config.yaml
num_hidden_layers: 8
hidden_size: 320
num_attention_heads: 10
num_key_value_heads: 10
head_dim: 32
intermediate_size: 832
vocab_size: 8192
hidden_act: "swiglu"
norm: "rmsnorm"
norm_place: "pre"
norm_eps: 1e-05
positions: "rope"
rope_theta: 10000.0
rope_fraction: 1.0
qk_norm: false
attn_scale: 0.177
bias: "none"
tie_word_embeddings: false
parallel_block: false
init: "normal"
init_std_qkv: 0.024
init_std_o: 0.0
init_std_up: 0.024
init_std_down: 0.0
optimizer: "ademamix"
learning_rate: 0.000433
beta1: 0.9
weight_decay: 0.44
lr_head: 0.00759
max_grad_norm: 1.0
warmup_steps: 288
schedule: "cos"
final_lr_fraction: 0.0
batch_tokens: 65536
max_seq_len: 512
doc_mask: true
train_tokens: 381000000
max_steps: 5814
dataset: "wikipedia_en"
MLP neurons of a small language model. Each row is named by its layer, matrix (gate and up: input weights) and neuron, and shows model dimensions 160-287. Each number is 128 + 24 x the weight over its row's rms, rounded and kept within 0 to 255. Numbers have three digits each. A neuron's up and down rows have the sign that makes its largest values positive.
Before each neuron's rows, "fires after" lists the tokens most often just before its 100 highest values on Wikipedia text that the model never trained on.

fires after: " ", "\""
L2.gate680:143133113132111138064141134122168154169165111113112109141121119110151101109103133143126099127123111103139141105124116060133154169086132108129089100153114181097162117147116097131125109100154118130135062120068161153123101159125085133130071135112122133125144129111143164115128173129116142115167136143142106116130113113116134127148139169102154131125098108158120091106113097123127148079119
L2.up680:153139129137132112139102127143102135128117137127119115115111107181146186106148131171116157138140160150093120102125143092131131141102143144131142102116104086169178152121121180126134121132100123161128121102114160118132077161161143114165149134143114123160140124131149143156082160121145166128127125113125135072098142114133137172162112124104126134168057160146101101117156121129139115119111

fires after: "2", "3", "0", "6", "4"
L2.gate670:094143128155104148121114123111147127144136106135100109103130127131122135146125167105139160121118146175139187127153121105145118107140166113110117099174152128132118078090100145112112108095133124168156118153145098119126116156080146081147065101150119087167104160152101151122117115142143123123153131122143118135092093155092128136130140149111113147103122118180141133124103089094121099120121
L2.up670:107112142058087136137138149158195127154105137173116149173141121082160118110116105106095152129079148132173123140144092150128163143156168095142119138099130118146085132136116153161083115145167161081151080103117092140119112123112128134117127141117094151140111159147128100139133188134113105119127136153104090137183109110082156118131121081099141125097154161160125151094144123123116085110155

fires after: " "
L2.gate10:146113144110189126139122100106129145135154090153151128130110119109132156150144131142090098151117127082100116122108114121113139161121112147129131165138131145154129141154102134115136068131121170089118118114128110145108093105084105124129100110143136110130140095170113105116155122143123174076128125176132139129062146124102139155131179097145104121105132116125131134157147134124145162146129
L2.up10:129100085116120152154087109124146126088122131120114111124165117161157074168114153122088151118142120180132127139101137117140118090131127110104132086158147125126164115165148147083125161066125097157140120121130059109142133147118088132092125172108150136114167169129118137124124101144190125145115146090149135097148138122224124148119146168120136134166144132157116137131092141108114140102153

fires after: ".", "\n", " worked"
L2.gate547:125112158130161125184141136092139111150150138156143167129132144093137112123140124099111142077131120112109135130093153098117122134125131113089133101138128183176136146132118110125113158129151102127176140110171099153167163151147132097145132118100128131111135131099119149122132138147141073115126108118117110156140153117122126177114171129112140138094158102160173135115118139133104119167127
L2.up547:167117138120125110231107115120173128127104110109059119104168138138141150128118173120127124120124135116141136122150092123124145154155160063119166140114098154146094132122149105134117143126125143159133190107180074119137162129123119096115180147131105147107115116128126119071137160125134146113084111100117144142075137132131119144119154154121108091104122142179118135142149150134122161158098

fires after: " "
L2.gate247:106131165096170125119123135130152150143182144145136099063123126127146115128120122143124134128094133109092129120113138104139140127135143119147113119129155096128148061177128089116114145088136175122149097134107132094154122130117112158113072129148155113143148176122132093134099111103111125141118119116157129102134149167122120123134130061142144155131144112145126101119151128108122110092114
L2.up247:136116152148131085098111160111125111112116106092094117149156188091126125131087107144100123115161146099163115118127170134161126124134141140122112109103124118124174133129114095111148102159138118115149151113123154126166122137123091118142095123104128153138117124138147117109104155127139127109096172088127183142132143119107150162111168183154122161135129109147091127143136147133136125093141

fires after: " ", "1", "–", "\n"
L2.gate676:177146127162128148182109146106112110132098135079114141106171104138096115114192106153134171167107174159157104139156153127129097138111156165172176153113144101101143123104131162128095102128105116134117123144152135117153131129154123097140157142136141156161140110125158155172172147126106087118103113143138090134167119105109113094122105113100109154156107102110143110115164120124147140089155
L2.up676:123131117134094163129100117129109113130127136114129144127142127095096103140154111139118106089120147134135147139138136074143113153129152091147148141141127144094136118145141140156152134132149125134161098115211087113155125126123128101124118140138122176160173149146105133106122158104088142096115111097152106195061141144119139128112149139152124153152146124091128112126124150085133162141121

fires after: ".", " "
L2.gate463:170087136167105159076184132108134177109140098117101089089138129127137108157144114125154142151132143064140112108142111134104132116088114162088126104122120128155119176121120106136158120163152134136172097162123102210127140128138163149116119124121121136140106115126148097127083121098089177125152171114161152089105118117140131141122145115131151155117112162134108133084118137145126118139121
L2.up463:131142132106170139104128165131132153172132088165108142141134141107149129119145164189130078117113132134113151133137167160153134147101115079125133102062133126166139140134112123131111130125125139096157104164167173152104138143103152104135152144108145111133090166106109142141114112133161118092134162136090114146111162171129134131118133134176135119132164102105123112106130164154126148143129

fires after: "0", "2", "8"
L2.gate325:127126088121090144146141101099177117148127089096110147114124132157083103114139106130134098103118126144105117153127129109165086156119152118147095125131129116130138142106137129106135137133161079128114137126118155111125149147136108092123139073143137133146131130115125126167151079143110117077130130160133145120130099115097162115129128115115093164165151107072139074128084124098114130132111
L2.up325:091083128169155164116142099109168131130142091128128142096114120155153084158136081124158155177117117158086142143120132135137093097137145129100127110119163134137137114153129117173133112089134129144129165130085151176146143093106115138117130110177132156150130104139160114084114173157119106128104149131119157160105152080092189153082139110141112155137124095164109082131148121128119113127130

fires after: "\n", ")", "==", " E"
L2.gate765:161127168132121115115137124142125117118184168135129171131184114137140111135142119129086141100145090141121102175123114130149138102087160168108134083103134129128099080107114138127095109138082160142106179164134117114123114109089125115106155177117150160143136131136119140156147077140137157128114123157141173143157076127096090140086139129163089103159153107101099170086096113121164175117158
L2.up765:136123175137172138121130153110148072119090124128128134063151105123132166112110126117156158101156117136121087095148122133131133145114149184124135121125102171136097120121133132149156093129063119125093105083121123147135151144137092153133135139177139168104132125130136176149124128145152139116139099140138153142125140129155127176108112114112109102110135106127090093133103150145135143141161

fires after: "\n", ")"
L2.gate129:172166069117136126142140149106150131113170069108123091129116122135116119115113122101117078127135098125140118181143133102134123136136148158127107125146106138142146145163130177137098150107133151104106116117117112088081155098126123127138106127064135145155136127117111165141143130114091100145141151154180113162169151075110139092129120147141122157122110105122118081093165094094125155123149
L2.up129:123117130124146166082094124083141130130106108118121148130108094109139070115107117124108100095121125139084113155109157141095153143089155118127136118139130082111143163116154146170114133142123098078118070160132154135164112104146095175089095126097115137132135109072129140184088125155162140122144125187144163138142132133112124139107114114069133123158137123089069165125128152107116165158158

fires after: " ", "9", "7", "1", "8"
L2.gate378:069129113130092143119114166140133137129131100153090089110092107111128133138139120098154154109116107127143128142132088124109105119103117153148131141125112119124151140145127137163125116183171112123079108148070141162138123124133182186142144141120091074121133118111149152151086187111156144083130122133094116130133114121111125129117112132126111108132127172117162125098102128133105084090149
L2.up378:141116108090104098082100134097148083109135127147146153157108116092131148126074127115114105089219147163135124115174138060130107111103124125095117141110124150104139113113129086095115113113170088155164148137085136102119148141139135123081166159143153158087108166125143141116138109148123146164157163112143113137144103146110143127130114127098176126100137111148108132141115103163109160113115

fires after: "5", "4", "0", "3", "1", ":"
L2.gate523:128133127111126156159147146121146120140152125119101106125105114132142121129113129105139123120124150123088084150166124104093113146160128116128087164105144104138134119063101134103124107150118132128090146124120113120139146136154155107151149135109144102155117163125095109173161130123158100086164131127138138133161115059128112109116141165136127120149115167108162119120155138120127134077130
L2.up523:114130115126112136204144182118145108100162147126109116114127126151161107073146166145116171130125147157123171090105133128110074126149124126100111135146084135121084130114104135118138105116124103176115144192179134117182131151153111066128160097140136120111111141181119115138138100146164118128097160161127124144146117094126123124132114142130103136121113142114139133112129107120172158128136

fires after: " ", "s", "empt"
L2.gate363:109182122087132163090126133171170150110099117122084108123131094086152125123105158085113121136106137118118162109187151131173120113105142141174101122138092127130127145130158091113113139124161121133138148089088144086112125134103125161145118132130123183118148105140156177146148157134082117111135142153133131096106115149110136146129107133144176120121099129091098119111147097125137154114138
L2.up363:120168137101131139125105112155128109169090084159114095126130097138089130077118151119159118094111160119095213102164174140123110131092141157131101099134137135112113166161177118108138097134151117107134139091162127168133129159144092145134115099093094131106062116153148109151113122112160082121155129127098093125111123140106102138122109121126110153123130192175146105125096122095106104128144

fires after: "0", ".", "\n"
L2.gate807:150147122115170106159162108083126097136157151141125139107106127122120124103127148106127106106108102135146118141166144109132133096134129122117136160137176108102169144100093129171119120130125134116157110153137117134149144145078084149132095131125125108123134110110107114143122100151074146158111135076165094097135070124112111135110107152124108120147123121147153112136106134134128181132148
L2.up807:134137140105153125113088072121115194116161089088127074108106123121113130143168127160080143142081111098126103097096110122152116170150141117099103125112097153164113111184137155123124122171123131135142120114148167133117126128135164108143128122113136153173131148093134131141119107134128139133110147184110165100159140151130155120097179114098090142120158137152152172123153122115140091115109

fires after: "0"
L2.gate573:136128149158166105104158122139120139142123104131115158110141112094126141110162075146110128137167159095131090111128106107109133107128137130092131104153129134127143134088144129115131099122130136181171082110126133112163148127121154155147144145099140135104102073115128154106099151163135116131106125171155159135117105121132123114107064137094116133133167118087131147097119140160111120145145
L2.up573:113120141103128092119120103117105100170099148082108142120111124123167107149088157142120134104137090107139140143080098068113103145112144125150130149105089144113088097090099127177140142150137132164164105113114132156109143108132120130100129152082110148142144101143180098088147165118108133185129099133114141126112129142079095132120132160124135108075148129104136150169101104118136131141107

fires after: "==", " ==", "===", " the"
L2.gate819:094122117100164123166127127102156126122118126156088161138110142092132150120143173093100100135113103135133140110122155141154089172168090064145090132100112145105091135154159090088124147119115157101080107089166126090131081125120164122133135150102130150130138164169134167156167155114121134074124148098121131135122101116126118166129197092130125127155153101141107153130154128089113152137128
L2.up819:105099148079086117115160121160124140118141153141180207140092126138153115154128119108137139154148124167130116119141120171122129113110150141101091112166090108165141130125124179123129155183159117154131142143107198156088124153075135122139175105106147117110126141143112114161123081164115113104097104128122145147142112128093159080147112107156139133109113131131122152097121126106150124121129

fires after: "\n"
L2.gate35:113126108148146128118158103175162136137135154141134132145053139132128094118170146116149153136124110133115125128136102111087133149140096134118154092149080086144129117120119130165103162142158133099093092104098106151144100105106086133119130117126141140134119105100135122110094141122081140133105149142138138114127130109089165171131127148104098119116143151125130134112135117133127155143100
L2.up35:065129123120132076124154143131145114122162121121155178121120138115091120119121108100125116099148162096143122110179131074116128154133130125134130122138109127128095102124151074139138168154150148116092120141113149140152115129149119133150147111132145164104116144101151136130104147129105117114138125099150139111106109113130144195098134132129145125099131167128144144165132083207112122122117

fires after: ".", "0", ",", "2", "s", " said"
L2.gate112:120151129121133113132134096148140151167142097152149133091110098151157129162111108105131123149105118127124127084152152158078158132112168135142177161115130096155100146142113147153138131126098147121157090111092124156182104133114135146118137121123139103138123121101168137123116126141110193065134118140106159110111122102109131110111135120174108115149149118128140137119125142129170108133100
L2.up112:095132151131091174122130125127104107132125164145144151110101118158146108161089114149153156115131064125128148077106113141109150124094136114085119116174112110099086136164116137162127144153121161146191110157110150151162121137130120162157136187149142144142175145149138145111136157112129170117086108196122108132153118121119110109106120104164137113113120103105145121139186133108145120140118

fires after: "\n", "0", " known", " Ho", " born", ")"
L2.gate569:146101127112124186131113087105146105125127108126116119114136096146108160130103117162114132171135131154124148121168104087153105106138129148156119110193163110149111168120100097130137116125157127113107135122119128120154115120123100102132112132154090115141123132134132113166125093116164130139133180147195099086077133145081118170155118132149123083157147123091144080134159132162174125123110
L2.up569:146149142107158148112133098117124121146132146084092123117141139159105148165144111155126183171173173120158141088124143109143140154119072167134145132125104113096107131127108157158146138199109120124098150125166128161134133152177140127147147147140109160170044141125160112135133131110121178116108166140138101101120118156130112107130132151145094110159118087108125160135092123122125139118145

fires after: "2", "."
L2.gate792:184108125139128131163128123132139195140187156126115070115079115114139124123132164155150144191150132124145142156110160167132124098120108114106116126121162099125141112116117107116118141140089156105160113112122140097143116139099116115080105157069149111155162116114166115144123110125127160150123156116092138101093112136134152101113122156106118133150120167168169093123109129134211139121162
L2.up792:156107126155135152133135119116128131146130157138123097117097129121095138102140161134133122137083141118151139163102147148166117090138094115127105151115134115119123123123093061077166133131127158117159111136113158100161111151159128057175132161165125106172146117092094123123116126128123129119124126147098129121089080169159157113107095184158176178183078124150136105158092115126185114127122

fires after: ".", "2", "1", "0", "6", "5"
L2.gate388:138124105156115125165135150164156135143155136093127166124134104137130140104103094136140140083164160134133143126115196132171106085120106140111159097147122095147138123165085104147122103118183109106104117149181111185122135075112098133115132098114132158142098151147109125144132102126100110194158132118121151118174164117105091080112135145182117130077157136107102131116139117132148148119143
L2.up388:093125131119116111114185189129128158156151105126162140130139132129159119100108098096107080093137109130101137123162114101102123143155124071138134158128127148168160121085101147141139144113144144125126133125187118159092148066109074095113133133130133148068130120139144094124157172129140132101148115125125158099156157113083121134133109142144113127093150135136137156074136124130151140118085

fires after: ".", ",", ".\"", " of"
L2.gate437:107127163112100140111120131139168111123112157157119091096143085130117165148143111113134095134121096120128137113170124146142121126114113141149116136154161092171115140121140115119110122118166123129193147149112097120146145097054078124077117133089126090121139156127102091113142151137193114124120134119111130125100159119108112149094157128170149179069128131107139137145179105119139118129123
L2.up437:091122138131083162147120143129134115099067115121115119115121115154128144138116135122092101133122119087165076129133143101164117150153175142154128140108156100169134134127085101169132126166152116092135099097090100084137110137100143114127147109097133077113170113105113135151121117125147095112089099134140171147076124149120113142137141146177137131126094097092135080072126110106162142091125

fires after: "0", "2", "1", "7", "6", "5"
L2.gate742:136122116126091113121117105112101144147108129155124103129142131093089070158125148136149137138116116085141142131096156134103143064146120096087113122168129140146101065152127123113103158148113126134113108113171150098119128095142131151112096153142115158121142133159109149126123152060132077078130169139117077148141117156110118102110126116131112126139127136128127099156126107144122141102084
L2.up742:122114141160168111146119150139142133091123077107111142186140126145118134167118131113121176114164124116129158165099107131117170099105088143131124136161134144132146138091159158110139125140121171174116120117138097133124120189101121120135127101161160163161105148122149128133133175138122082107119166107145105162148114110165104143152118108115157118141153086098126140129135117118116113139121

fires after: "0", " "
L2.gate425:173126139129125132136109131142132176136117104150146143138123110146086160124154161146143141121106118147095165077153146195137144124118122153144141154128131165092121137079097108097087134091180144123160131046116112097137123146128129156133094158152159142157118120132096131153125160122174068148127150113141150102127090156131123136148141068110144114154102126106144090127127144104135107120098
L2.up425:125118144117148095121102108110093141142141107101114118128115124136140132147138105126119095156118132106135094110116090088150121075135139090090149159103121154154140114165086112114177108126165130152134150143114170079112140122126111141126165125162140112145094183109134088069109114149112186142095111090103131147116153085145130148143103111161135142095125121137124141137097119138146142138126

fires after: "\n", "s"
L2.gate412:160109125136123151126129129144134104135125109148128107179125104134119106118135163113087113085113106141092104122122117117128143184137121142132129133101130124127093153124092185139094129129150128152141105128155131141092067122141128139135132171124096148134151100126092159168110124132067123112174157161105099151141111131144110117109134111155137145123139111132137118115174134105119145125096
L2.up412:088110157125116112157165100184137116109161108114116121134115125121119118133124148080141127151114132107131104157111124079093117114138100103128072118156124093107113173126105129142134136148146126115159130161167121144090109099116146188136129170143144144153113140084109115102130102117089126139132160141063148142117144147102177122073095152145105126159113153121090120102136123144116137130121

fires after: "\n", "=="
L2.gate625:131093129136144168123136107123111135117095158119128153133132106105118154106079145130130133165161139164122151056158104141123105132151088143167177139125158110098108120121114141079113094141100166111153158142147149125095111134092126121101141179104132128134121133148131150113077156104103151126107138106124176115095134120138146136090133129132124125108155127107153146125111124105137114064154
L2.up625:156155145145128147150127205149156141113102175141144187119129081089109146086165097120124128115139146152122134121133110149151142162143118138136136122125134120163095132110119159127085121088109156107131114112129118121075143106116132109141134121096141135142133104122105173137107131053120112101140168137140138148123114151106114120132121132119133111166170081131151142140136067150127157098128

fires after: "9", "0", "8"
L2.gate345:125131138079075115106180144145123140147090129134101099142143104164151173138123140137132148143130110088119158170050099114112123138105160104120104120089155123138170127087103128145144118129173125130100131128135106131122108100117115115101116121143125146119122106148142143103127123120135139150160159088073127127073105107083134140132134142119090156120131149151100086145114140131110145144122
L2.up345:097093097126142131129102118120144131138138097094089126097147104120146092105160128140139141107119144118080066147146107116130114091129129165119122155179118124119109121120152149093102130124096144123121124130145163078128136116155122154120127128116106130129167161167127132156137115091114132153116151156133163124132121173083141130104109110131133095149156149092143113096164137126132099107124

fires after: " ", "9", "0"
L2.gate97:150101096142121124143119143092114105127140160152095157118155126105120120115129140141092114105129133120147140155098125140148110157112104127111118092116129093122068104115173146119129151062125114158123129114097129109120119132139119131128147115102095147126153146139133116105165112083088137160111155077128142142150131127161116131117119054117117087117162144127168138088133145092090123099120
L2.up97:140136089187154123155143126107149148133133141126114112108168118149089138134161131142116152153133136119121170131149121122146104078113107162111145131121144137115081139159166135099147115163126112128142180127093149080159150124131126137143137135154144194108141153130121091091188148138146146160065117120133172108118151128122106099129090126157146133130123107106100106119161133099084095140125

fires after: "9", "2", "8", "1", "7"
L2.gate621:155100111125093123086138137123158126144125144134123147122169128113106115096129144115178123151123118109142095108108133180110105118152119160142120126104141159102134079082161111071155108111143137121116131150135122086115166110135111141162129104105135173130120145128152135145144139115121136122132117072123153103080154116150110149155091149137119137145079127091126122120123116191085171163124
L2.up621:132158159117104146118113162115146145143156102186069135109141107127112133143177097106115126139094147081084150157094104126107145149095168066140120119169082125129093151155132111129100136115098138144187075142111161112098081100113134149161097124205142143106116133165104151157134141114086136114113111148127095137113130106122178085155111096123142123127147107142126122094127093125113153157131

fires after: "2", "1"
L2.gate162:132126160135117102116085092120150097154119095129094116105134143171129159133098167172123133128155159120179113109108080102118087135093123145093160142136112140133129108127156122107169079170110124132131147142117171126141124114149118102067111115164160168134153146115130105100140123143199165128118154124133152133110077147164132153107117103097135125109125182169124146139131159158108161148150
L2.up162:119164113117173141128117077124168095120175107121147101107103121128122152127098154118112146089133136115145136121160108122167133161118117125113123119127137152133155089132122108140158122119138148151104060141146145111118142173133129094112143115195146153127105142145097141135125129135144082107103101167123165100134098118138128159104112091100150169137114145158142134159127143180118172102166

fires after: "0", "9", "8"
L2.gate743:100087135156099141144115178131140160126127102144135167147155137112149104131150127104122140123130137119105148121102088130152112092112082135130138157125172146142123117104142195079114141161100171160129092134136154084138160107111140145123157142123156170158126170142122108160135130114162074097110130135124141154108151147133110127131103143142170139178111123124103104140120124149096105113146
L2.up743:103108139127130135125130148144121113107146180126121135102103098126137119106143163187133173123134111153104168067123096111080158081147115125114112091104099095110092143139127163107088163113118139157170136146125135117136136076118118157130133111135078110114132121137148084153145110119127067147120124083125167099120127163158135110124097108109146130128126121107139155146151121121160127175130

fires after: " ", " |"
L2.gate829:123130084163112144145097111123137132117145135145153130114136138060112102126133115146120175095123123165100120132090135079106138144123126152157125116161164161136130101121157106121123133112104181108118084077145107137152167175108174112111092143138120127139117160135092113171125133106142061145122104140147130153181141146109121135114082114106118104144130133148139126131150117106109093119124
L2.up829:116113193095139133135119108108119143114115155138142139122134117140150131192149126131158144128111129135158161145130133109112176112149100138111188136148087119149138149146072134111145125146098154096121084125143134144095125154115110141125100122152115118068150129177147105139138115154132141183175128143106134111116141094134098178176113108147088101074148143103139144128145121094162125119149

fires after: " ", "1", "|", "–"
L2.gate420:117120112101153130101149109102146109152139120130142120148070135118128128144126160071109141125098133128116105132133129146098151101131136108105127150158144115112138137125118159101128143083107177132146123114153145133149110101142146099125102108147159124148139166084144113164125107156135127083161124146153121109123139152114147163100139111116143122140152130141112115140099123151133149084119
L2.up420:110136139112119069107117141124122109113112149118141121157139110162152116112159155104124105127116114095141145159128123135132122117139132164096095114115173156102149125182131169141137139118118148145121120141131138071111136145138111117140109094089158161117098096114113129144166145120079132122138106122133128116148113094087077115126114121162108142121151140109176121060109098122116132104149

fires after: "1", "9", " a"
L2.gate416:151137129147118076135121119132124119123126128170107184132119128150113158107147185140115102142139137135106096147116141143141145096131133127106098097144105116138173172136115170164122109143130169141128105158101106100102081106143153171132162127053111102173143134137158097144116110099115120100112142105090127082119139147135090153113127130106136095154109124119119126130162137108166122158144
L2.up416:095137124105113136161131153112125131147163159157135141102091166112144135082131134164107146109103121099151122099137122164118122109156139124149131144126104135161151081142118145123090166167136149138119145179151144046138174133138172117169179079155106129118135127123132199160138136128116102118101156121120130146108134132104142072114174130116120128121105115131140116126150140171098111125130

fires after: "1"
L2.gate405:159151130107121140129133122149181094129148103103116120125117105114135135126124140151110113116149123160095144118117132105133129075134176107124107131133117090151123144162155098114159141142167120136113133108100162132136159152104117130127109068101093132161168126100084160170161135155118119145155143140097139123146154165111116124171125152129132142128109107160129142153141092142163083098119
L2.up405:138128111145160163129129116133130131171122131114148147099125124116088103128142151107128128114119156111117143157100133152115145083141119163138103118148142121127105130139045143120118118141115165151055122148152138127150122091134157128082134119107123113154109164146112160149135141147102101127131120140147129097135136149099138104097142144129121154124126104167159132134159107112132129115130

fires after: " ", "s", " Re"
L2.gate7:142163116110144126085155152136182133154177139115083096124081125101110142126153143192128138137159122124140163135133123124125112158146149097164122131112134117135143142107131112157124132132158161188157134140167109155178112119144132157130157081146151107137142132161092148131098121123125150119129099070101143124128064103119165134098161151126133091127148119120144122158104096149093150145153
L2.up7:150143094103126113128116130140106132073126112112156114138102093124123155142164122130112143127144134171115173129153127102162118108135116072148138137134116121101126148157140148128107138150166115098169131107155101153134087127147119091159102128099111180165173108115116163153108114145048093173143140104116055127139129139114192112104118140130120076148122083120136148123133159141169128150120